From a checkpoint of a small transformer trained on Wikipedia: RMSNorm before each block.
MLP neurons of a small language model. Each row is named by its layer, matrix (down: output weights) and neuron, and shows model dimensions 32-159. Each number is 128 + 32 x the weight over its row's rms, rounded and kept within 0 to 255. A neuron's up and down rows have the sign that makes its largest values positive.
A block is one neuron, or neurons of one layer that tend to fire together. After each block is what it responds to, as a language model described it from the Wikipedia text at the highest values.

L6.down88 [173 115 151 183 213 153 115  87 146 134  82 119 159  96 140 128 157  93 135 189 183 116  95 111 125  90 173 122  99 103 182 148 126 123 123  95  98 146 107  67 139 133 104 179 147 117  81  87 153 117  89 174 102 121 125 120 144 132 136 107  86  64 154 133 117  85 118 153 121 137 128 120 194  99  88 110 123 114  86 118 179 144 158 149 158 105 119 163 125  74 103 104 100 114 139 114  71 131 116 142 111 140  72 117  67 119  76 146 122 119 135  66  86 139 168 118 131 104 120 134 118 133 104 201 119 133 139  74]
Description: Word-initial "Al" fragment

L5.down18 [134 160 121 127 109 136 126 123 138 116 117 131 143 176 147 138 155 114 114 122 107 150 148 171  58 100 107 135 145 104  87 180 119 108 101 123 169  73  97 109  87 143 123  94  84 107 116 112 160  97 126  91  95 182 129 195 149  73 101 169 109 103 213 131 136 191  55 109 126  91 120 177  96 145 169  81 115 171 114 148 184 108 155  90 164 160 162 154 147  99 117 118 126 149 156  77 101 141 135 105 134 181 101  98 130 114 165 169 110  98 120 109 169 146 140 130 150 187 218  93 175 146 170 117 105 151 112  90]
L5.down47 [ 71 140 115 144 175 130 135 133 130 136  91  91 165 101 112 108 140 203 169 151  89 144 127  95 136 130 137 110 119 140  92 102 111  93 101 136 157 162 101 115 128  91 155  93 158  88  71 183  89 159 179  90  88 107 157 152 145 183 113  82 185 135 188 115 149 161 156 110 132 142 150 117 154 135 150 100 120 130 157 153  68  86 140 117 171 114 109  82 120 110 112  76 159 142 175 100 110 135 120 119 108 125 120 154 167 129 185 137  42  97 108 146  89 112 101 143  93  93 119 187  85 121 123 140 142 129 111 123]
L5.down57 [ 81 160 155 123 131 190 128 155 102 145 121 125 132 120 169  89 161  92 120  92 156 105  78 145 162  82 156 194 112 125 123 108  67 183 129 155 138 128 125  83 150 132 127 136 182 193 109 123 159 114 133  51 107 135 160 173 110 114  58 156 124 119 145 135 105 113 174 135 128 141 164 151 112 120 133 133 139 154 121 112 164 144 163 162 102  88 146 176 151 138  84 169 190 117  70 141  90 132 123 143 155 123  74 134 140 152 169 229 122 204 144 142 157 103  96  89  84 117 170 155 126 105 139 150 122 224 198  76]
L5.down69 [114 138 106 162 182 145  39 147 102 171 138 137  72  91  85 190 134  99 107  76 142 129 133  88 179 105  98 113 153 163 127 102  92 168 120 152 148 130 113 131 113 134 109 176 118 127 185 122 138 112  81 114 129 115 171 155 135  85 125 104 108  49 123 112  91 121 128 142  94 111 145 152 147 161 134 125 115 150 108 190 139 118 156  64 143  76 132  61  85 144 120 130 168 104 115 144 185 102 136 173 119  88  91 130 131 117 113 184 179 140 158 138 128 120 173 118 111 112  89 120 135 116 143 123  67 127 153 124]
L5.down147 [ 88  98  94 135 105 111  97 157  92 123 139 157 111  65 166 129 158 130 102 136 120 120 153  94 202 108 142 115 152 156 150 138 151 143 154  42 111 139  76 144 115 155 128 146 113 102  92 102 105 156 106 152  97 105 108 130 191  60 128 152  94 169 141 190  84 146  84 106 137 175 154 142 168 126 139 164 114 154  91 179 101 123 158  69 142 129 164 119 127 131 127 130 110  61 132 167  97 126 118 134  90 145 126 160 112 162 103 203 113 123 117 133 106 146  72 112 169 107 103 158 101  97  93 207 115 129  57 125]
L5.down162 [171 170 100 134  85 167 103  93 150 110 159 134 139 183 138 109  86 137 168  80 153 142 154 129 113 219 116  92 117 132 141 137  52 101 120  88 157 105 154  74 171 141 111  94 109 124 123 153 115 112 171  78 135  92 197 132  84 149  85 131 113 161 163 109 121 146 151 127 160 110 121  76 139 100 154 135 141 123 206 111 125 154  69 198 134  84 125 180 139 134 128 144  94 146 153 132 168 130 204 148 175 145 106 106 139  68  97 189 158  94 194 197  82 118 137 160 176 165  93 103 111 116 106  98 137 120 126  68]
L5.down206 [145 135 163  59 145 151  87 121 142 156 164 138  83 102 106 151 132 103 137 119 100  22 108  96 107 100 112 170 146 104 137  85  75  63 165 108 116 136 160  65 113 212 113 151  92 144  96 105 153  95  48  94 161 110 162 109 100 114 190 115  89  98  87 116 112 138 133 147 148 127 106 130  88 111  95 107 137 141 107 123 160 129  97  88 103 156 135 172  98  99  91 138 141 105  71 109 108  79 178 148  71 134  75 116 150 130 195 204 128 154 165 120 164 141 154  90 150  89 157 112 158 150 141  87 107 159 180 122]
L5.down262 [117 128 121 155 148  93 123  78 166 172 127 141 104 157 114 147 100 111 115 197 135  86  91 182 129 164 153 138 187 108 140  93 114 192 105 156 128  88 141 121  93 133 157  97  64 186 131 210 129 119  77 174  92 150 155 123 122  74 129 140 164 118 171 142 147 115 161 128 134 155  99 145 149 119 100  94  77 164 179 120  68 159 145 140 138 127 138 119 104  88 108 104 158 150 138  85 110  84 132 195 148 152 151 137  76 104 101 169 116 132 148 134  72 191 108 128  93 116  90  71 193 138 173 131 201 139 127 138]
Description: Coordinate and word-completion pieces

L6.down129 [120  95 205  55 159  78 176 113 112 143  88 138 191 164 116  98 107 185 111 128 109 187 132 157 154 125 118 150 137 104 153 115 182 129 134 151 113  98 161 139 146 146 154 145  72  67 188 154  97  98 125 170 120 168  99 136 189 118  93 146 133 129 145 139 149 157 167 142 126 122 168 156 100 113 169 119 158 170 145 138 158  70 126 116 144 130 168 155 163 122 141  85 157  65 137  79 113 135  97  92 104  73 147 139 149  88  68 119 109 154 127 104 144 110  92 110 148 122 148 180 118 144  66 165 114  88 161 152]
Description: Space before numbers

L3.down0 [140  92 182 195 106 100 157 125 136 162 110 143 126 158 162 101  91 169 170 128 188 130 144 111 141  71 151  88 102 124 170 127 124  90 157 171 109 172 157 124 166 147 123 115 120 100 171 153 185  99  66 163  91 128 176  73 178  92 124 149 127 133 166  92 128 115  92 136 105 112 122 107 184 130 145 120 114  85 143 110 147 104  90 182 140 168 158 139  79  91 116 134 142 159 162 103 168  68  54  95  87 129  69 100 147 121  98 120 159  98 174 124 139 111 131  79 107  82 176 120  52 155 162 218 154 126 163 151]
L3.down41 [155 145 105 122 163  96 136 122 128 122  49 157 101 159 100 102 180 141 118 152 123 119 155  90 139 135 153  72 144 109  76 135 108  97 153 128 171 167  79 196 133 179 117 145  72 134 129  77 153 127 148  57  60 125  98 115 126 165 118 101  75 138 128  97 161 100 139  87 125 167 157  96  81 139  96 182 123 140 153 126 157 204 100  77 117 111  53 105 111 140  85 185 112 137 131  99 144 185 156 167 139 135 147 118 132 181 134 212 131  94 126  72 129 111 133  77 126  14 132 120 142 122 121 142 165 118 147 132]
L3.down91 [110 120 184 152  55 212 135 155 132 117 139 127 134 157 176 113  41 131 101 138 125  83 163 166 122  94 164  88 158  87 118 182 137 111 138 181 148  89 125 148 120 133  95 140 148  69 108 108 106 193  86 132 114 155 125 149  61 105 120  81 112 136 146 103 111 155 102 121 141 164 113 164 182 121 122 104 114 151 117 158 162  60 133 131 146  98 127 180 107  97 133 135 131 167  79  66 131 183 166 125 131 129 190 164 152 132 120 124 173 120 123 168 185 166 129 158 151 149 128 112 155 135 108 122  96 105 113 117]
L3.down227 [197 202 131 169 118 141 121 138 164 135 138 137 118 153 151  94 129  73 124  94 149 160 180 148 103  89  88 122  77 146 162  50 150 137 122 106 141  85 153 112 113 154 100 159 115 144 176 114  89 129 140  77 137 128 104 139 101 119 125 121 128 119 155 137 131  96 152 203 153 131 167 171  81 152 149 117  70 100 149  92 126 131  80 115 104 135 109 134 123 125 108 149  98 152 128 113 123 177 142 143 138 159 165 160 114 164 174  78 143  94  88  92  82 204 106 122 120  83 148 123 162 177 132 142 166 166 129  71]
L3.down240 [135 137 132 100 139 117  52 153 139 124 133 163 120 152 126 126 136 117 116 102 146  45 108 103 106 104 125  92 141 120 119 154 125  98 121 134  62 180 161 137 149 172 151 160 118 128  92  92 121  98 126 163 136 140  53 139 125 156 151 137  81 133 111 114  85 134  67 138  94 156  55 117 122 198 150 134 112 191 118 103  90  92  91 110 145 124 137 125 113 168 157  93 130  97  93 154 192 123 101 103 117 219 109 151 121 204 103 160 129 122 162 187 202 172 137  84 181  93 122  65 146 111  78 133  84 160 145 125]
L3.down258 [134  82 189 136 109 129 112  76 151 141 123 127  91 197 114 107 118 154 152 105 127  94 141 148 141 159 119 110  96 152 135 167 148 146 112 144 105  90 183  86 163 132 131 155 112 129 179 145  94 122 109 100 158 133 112 122  37 151  88 141 138 109 193 132 135  64 108 141  99  78 148 114 119 172 133 180 144 125  96 150 154 117  97 151 140 170 100 138 159 117 159 162  88 167 112 114 109 157  96 110 176 132  39 116 119 145  96  95 176 111 151 143  92 111 131 130 129 115  84  92 143 156 130  83 156  94 146 177]
L3.down306 [ 61 149 108 107 148 172 154 162 122 113  64  87 187 115 109  73 116 141 106 125 136  87 169 201 143 118 160 128  94 134 118 137 110  57 164 151 224 148 127 135 119  64 132 183 106 126 130  97 117 116 130 164 156 135 136 109 158  87 150 131 132 163 118 161  71  84 136 166 137  79 140  92 134 121 167 177 136 169  62  92 134 146 131 207 159  87 167 190 118 146 143 134 205  92  97 174 138 130 130 108 145 138  72 127  70 145 151 136 142  83 142 134  85 181 140  77 149 100 118 135 116 103  75 162  91 133  81 141]
L3.down318 [140 164 170 131 148 191 139 151 130 132  83 100 132 152  95  92  92 144 112  90 106 149 165 141 182 183 122 114  98 128 201  73 128 117  89 111 112 172  78  93 187 182 103 120 111 176 164  94 101 157 153 122 136 145 101 153 141 111 143 147 124 110 126 124  56 124 104 134 103 157  67  94 109  96  80  92 137 116 129 110  86 120 146 111 139 125 173 155  67 127 153 125 165  98  89 108 124 105 125 173  78 151  94 108  98 168  88 163 138 120 143 142 134  99 121  67 138 153 142  92  89  88  77  34 148 120 123 172]
Description: Compass words and name starts

L6.down227 [109  99 144 106 140 139 100 106 124  99 172  87 171  98 165 113 164  62 149 158 104 108 117 108 123 119 158  50 118 122 186 138 141 150 187 138 168 148  73  83 115 123  67  99 187 133 118 163 117  77 140 104 100 132 110 122 119 121 132 108  92 139 145 123 146  27 132 140 147 118 151 163 100  92  96  86 136 118 116 177  90 194 144  86 174 169  84 170 180  66  42 156 112 154 118 123  58 113 155 106 120 117 116 111 176 100 162 126  84 123 141 116 176 157 140  73 154 109 138 121 112 183 175 100 141  81 159 132]
Description: Not and word fragments

L3.down8 [119 166 128 108  84  93 146 126  88  85  91 108 154 183 101 157  89 126 213 166 163 120 144 121 127 165 111  71 185 150  82 110 166 126 175 156 130  80 141 143 145 131 132 135 123 114 120 140 131 118 147 163  95 119 126 145 150 108 160 144 159 210 129  84 113 161 134  65 148 107 142 119 129 138 143 131  91  96 122 128  96 150 186  96 152 183  76 135 168 107  64 107 175 120 155 124 125 195 103 101  81 136 105 118 149 121  75 120  97 154 108 153 122 124 150 156 152 202 132 132  81 182 119 102  66 186 148  94]
L3.down128 [170 130 119 119 174 120 148 119 144 100 183  82 131 146 140 109 111 178 151 145  79 144 131 113 135 146 131 149 109 113  58 132 137 154 101 120 136 182 109  99 160 122 126 142 171  95 103 142 152 122 162 149 116 157 119 143 175 112 143 129 148  87 166  75 149 146 129  50 142 193  88 121 125  92 135 161 120 185 132 144 113 126 152 144 140 101 155 169 160 155  93  17 113 151 150 175 180  93 113 127 110 134 107 117 154 100 199 176 137 126 139  53  89 110 103 137 128 117 164 123 129 169 152 122 145  89 135 138]
L3.down152 [139 107 133 149 134  97  93 119 131 127 124 106 100 179 202 103 141 144 125 127 138 154  98  55 130  88 105  78 128 178 129  90  79 151 156 146 165 158 150 123 148 164 151 167 154  84 118 114 217 118 128  99 168 106 123  99 181 164  90 169 130 140 120 109 122 104 146  76 140 127 156 189 163 123 146 119 102  95  97 136 124  85 154  93 129 117 120 153 112  79 112 163 158 175  96 160 110 108 172 181  63 148 124 122 118 126 134 130 145 238 156  64 157 188 144 105 160 129 145 130 145 128  88  96 176 107 144 186]
L3.down215 [ 88 132 108  84 114  51 113 111 167 123 176 117  91 179 117 139 115 117 124 139 109 114  85 113 120 145 140 127  61 140 148 177 136 132 156 135 184 133 145 166 139 125 150 153 154 128  97 170 150 182  81 112  64 129 109 150 196 157 118 157 103 140 132  96  83  53 155 139 103  79  93 134 144 134 118 137 132 124 128 168 177 115 158 150  79 192 127  90 129  95  76 160  78 147 161 159 158  99 179  59 164 143  98  88 133 146 117  74 106 156 144 148 178 104 170 103 137  99 162 144 177 133 164 130 159 117  63 121]
L3.down221 [102  69 134 131 138 169  97  96 112 135 137 158 155 149 122 100 224 112 142  87 149  95 170  83 151 160 107 151 150 152 103 116 138 112 175  63 134 177 146  88 114 194 121 183 145 117 106 102 204 112 139 176 141  90 166  82 134 192 153 108 143 134 115 152 136  95 126  81 147 160 125 136  86 169 131 158 168 105 108 146 179 128 109 155 100 125 175 166 133 174  79 117  61 161 118 120 153 130 139 151 100 157 111 105 109 138  91 139  86  98 109 132 115 156  99  61 134 146 180 134 110 135 150 175 112 116 165  86]
L3.down223 [ 70 123 114  94 103 128 155  99  74 113 157 177  27 174  52 141  82 151 104 101 117 147 119 125  94 158 107 192 105 135 115  84 117  91 118 172 188 115 115 169  78 143 145 165 147 107 121 107 157  91 169  86 131 141 166  92 121 124 139 182 110 152 164  89  70 140  98 118  90 109 100 131  95 130 153 134 123 117  96 127 117 154 107 151 108 151 161 177  96 150 149 138 110  85 181 145 128 155 113 130  82 101 125 135 141  58 130 139 142 122  86  89 116 101 149  78 161 116 174  68 146 135  56 114  90 164 126 175]
L3.down238 [176 110 145 123 227 145 126 135 138 153 136 117 173 164 174 136  92 164 167 166 129 101 154 105 121  99 157 165 107 135 135  97 130  93 104  90 141 201 148 107 122 163  85 153 153  76 124 176  90 147 144 132 156  82 142 131 151 137  56 135 154 119 128 154 144  82 128 161 152 151 146  71  59  95 101 150 117 185 143 140  61  76 152 136 167 150 189 157 147 158 135 135 148 173 130  97 112 111 127 111 133 129 172  89 135 169 174 131  95 134 173 124 156 134 123 174 140 131 150 126 143  62 140 108  92  66 118 122]
L3.down310 [113 100 120  98 182 176  78 106  79  87 145 186 143 162  72  88 134 108 194 149 106 153 134 156 193 119 151 176 120 116 103 129  95  71  89  99 134 131 173 177  97 113 108 152 136 153 151 117 114  97 167 179 110 147 164  65 140 116 145 142  77 110 131 121 151 151 147 216 105  45 134 155 156 155 115 198 154  78 104  65 133 165 153 135  78  90 130  92 134 149 145 155 155 133  81 120 104  59 103 108 105 117 116 126  93 161 139 176 120 156  99 139 109 176 176 120  98 127 167 149 113  61 137  85 131 113 114 112]
Description: "not" and word stems

L5.down26 [108  82 123  51 130 106 177  74 174  75  76 162  74 176 188 109 168 140 105 151 105 149 164 131  91 119 148  53 123 117 154 155 105 134 161 158 130 154  85 136 100 167  78  93 141 124 132 178 182 142  92 105 153 139 155 150 123 198 112 164  95 132  93 108 120  97 164 119 137 106 115  65 116 124 146 127 124 112 115 179 114 138  93 112 111 134 105  87 112 111 122 129 123 119 113 157  96 139 116 103 118  58 124 120 101 127 150 101 133 119 160  71 126  94 174  91 140 144 160 175 164 158 115 153 176 149 109 117]
L5.down43 [118 239 122 199 106 178 105 186 145  81 134 141 112 155 139  84 120 155 168 135 108 114 170 102 101 125 170 118 188 103 133 140  94 116  70 149 144 168 157 119 152 109 210 164 150 127 141  85 157 114 143 142 167  47 143  82 107 148 126 149  95 143  88  94  79 126 171  89  98  94 137 113 114 109 154 134 181 157  68 125 102 209 120 152 193 117 153 124 123 101 112 132 163 100  71  80  85 111 150  78 131 123 145  92 125 156  99 170 137 132 142 148 154 128 174 112 160 123  87 103 124  94 133 148 130 126 146 110]
L5.down44 [116 145 179 160 136 127  88 120 118  76 145 136 121  92 141 197 170 113 109 172 175 141 158 150 103 172 156 152 211 203  95  93 152 163 160 144  91 147 172  89 150 117 118 128 140  83 191 111 112 123 107 116 142  95 150  94 123 175 135  98 124 119 140 117 152 122  63 115 109 144 126 124 130 114 132 120 163 147 112 121  72 121 114 144  39 102 155 160  98 141 127  25  92 133 193 167 138 155  82 117 137 111 163 193 153 100 124 170  91 112 148 126 128 123 106 162 112 129  88 125 104  83  96  69 141 144 158 147]
L5.down113 [126 108 128 103  92 215 172 120 101 109  80 113  96 139 130 126 158 143 140 144  85 130 145 154  69 185 210 122 122 143  81 176 127 180  95 158  88 135 142 130 114  97 130  76 166 154 148 212 115 148 215 152 149 147 128 121 160 142 133 143 108 124 151 118 118 103 178 119  98 120 144  87 111  93 118 112 161 131  89 148  99  89 134  99 117 143  60 184 133 113 116 163 165  53 151  98 121 145 113 134 104 126  98 191 144 139 128 200 183 126 155 128  78 155 164  85 129  95 150 130 145 115 157  71 136 136 114 131]
L5.down144 [171  79  95 166 142 185  75 160  98 126 143 164 126  98 126 145 158 122 135 137 133 134 184  80 146 170 119 150  93 113 112 135 162 122 171 139 155 223 139 109 124 173 102 162  71  80  98 133 149 133 149 110 170 205 149 123 142 153 110 150  98 106 139 164 140  68 129 133 192 118  98 105  40  98 132 125 127 171  84 163 140 193 101 158 156 152  79 190  98 155 131  81  54 147 141 157 190 168 179 105 119 116 146 132 130  97 144 137 165  79 148 163 158 118 153 177 144  95 108 152  91 152 152 133 169 132 110 103]
L5.down237 [104 117 115  64 163 122 151  96  89  76 132 120 150 111  96  94 137 100 122 146 138 147 153 125 189 147 171 131 137  89 125 135 141  92 185 178 162 134 155 184 131 137 117 179 116 132 139 114 144 141 166 159 174 133 143 100 117 125 170 107 136 175  75 175 120 135  66 149 181 136 138 173 153 143 127 139 135 139 106 163  99 153 152 116  83 115 108 120  62 138 109 129  56 131 174 146 185 138 166 137  70 125  88  97 114 122 121 170 130 113 123 150  90  38  93 174 152 134  61 106 114 123 142 126  92  91  93 135]
L5.down242 [118 110  76 122 108  87 119 112 139 141 134 145  75  58 150 110 114  88 172  73 108 141 144 137 112 137 163 117 116 133 154 145 161 118 158 101 170 149 128 166 125 181 149 113 116  84 110 150  72  61 208 108 160 109  93 126  98 107 112 161 138 165 112 151 126  79 132 118 118 171 115 185 114  77 106 131 148 126 135 146 114 131 136  77 140 179 130 176  98  86 165 128 129 120 160 136 138 159 137  64 169 138 160 106 104  99 136  92 102 143 157  98 111 145 162  87 147  96 145 118 181 166 114 151 201 139 118  68]
L5.down280 [101 137 109 171 179 144  94 161  80 116 125 107 165  89  84 131 133 109 171  79 134  93 124 137 140  94 146 108 165 109 136 174 129 127 136  46  92 106  99 193 161 119 101 125 103  82 149 117  67 164 121 101 135 139 121 190  74 180 112 104 114  77  85 121 150 158 132  96 124 112 115 140 190  88 142 139 157 128  92 163 174 163 134 138 106 147 134 112 129 110 123 106 132 124 103 163 204 140 155  97 167 156 154 147 129 172 155 143  91 127 180 168 157 147 167 101 148 100 151 172 137 116  87 162 127 101 121 144]
Description: Early vowel-led word pieces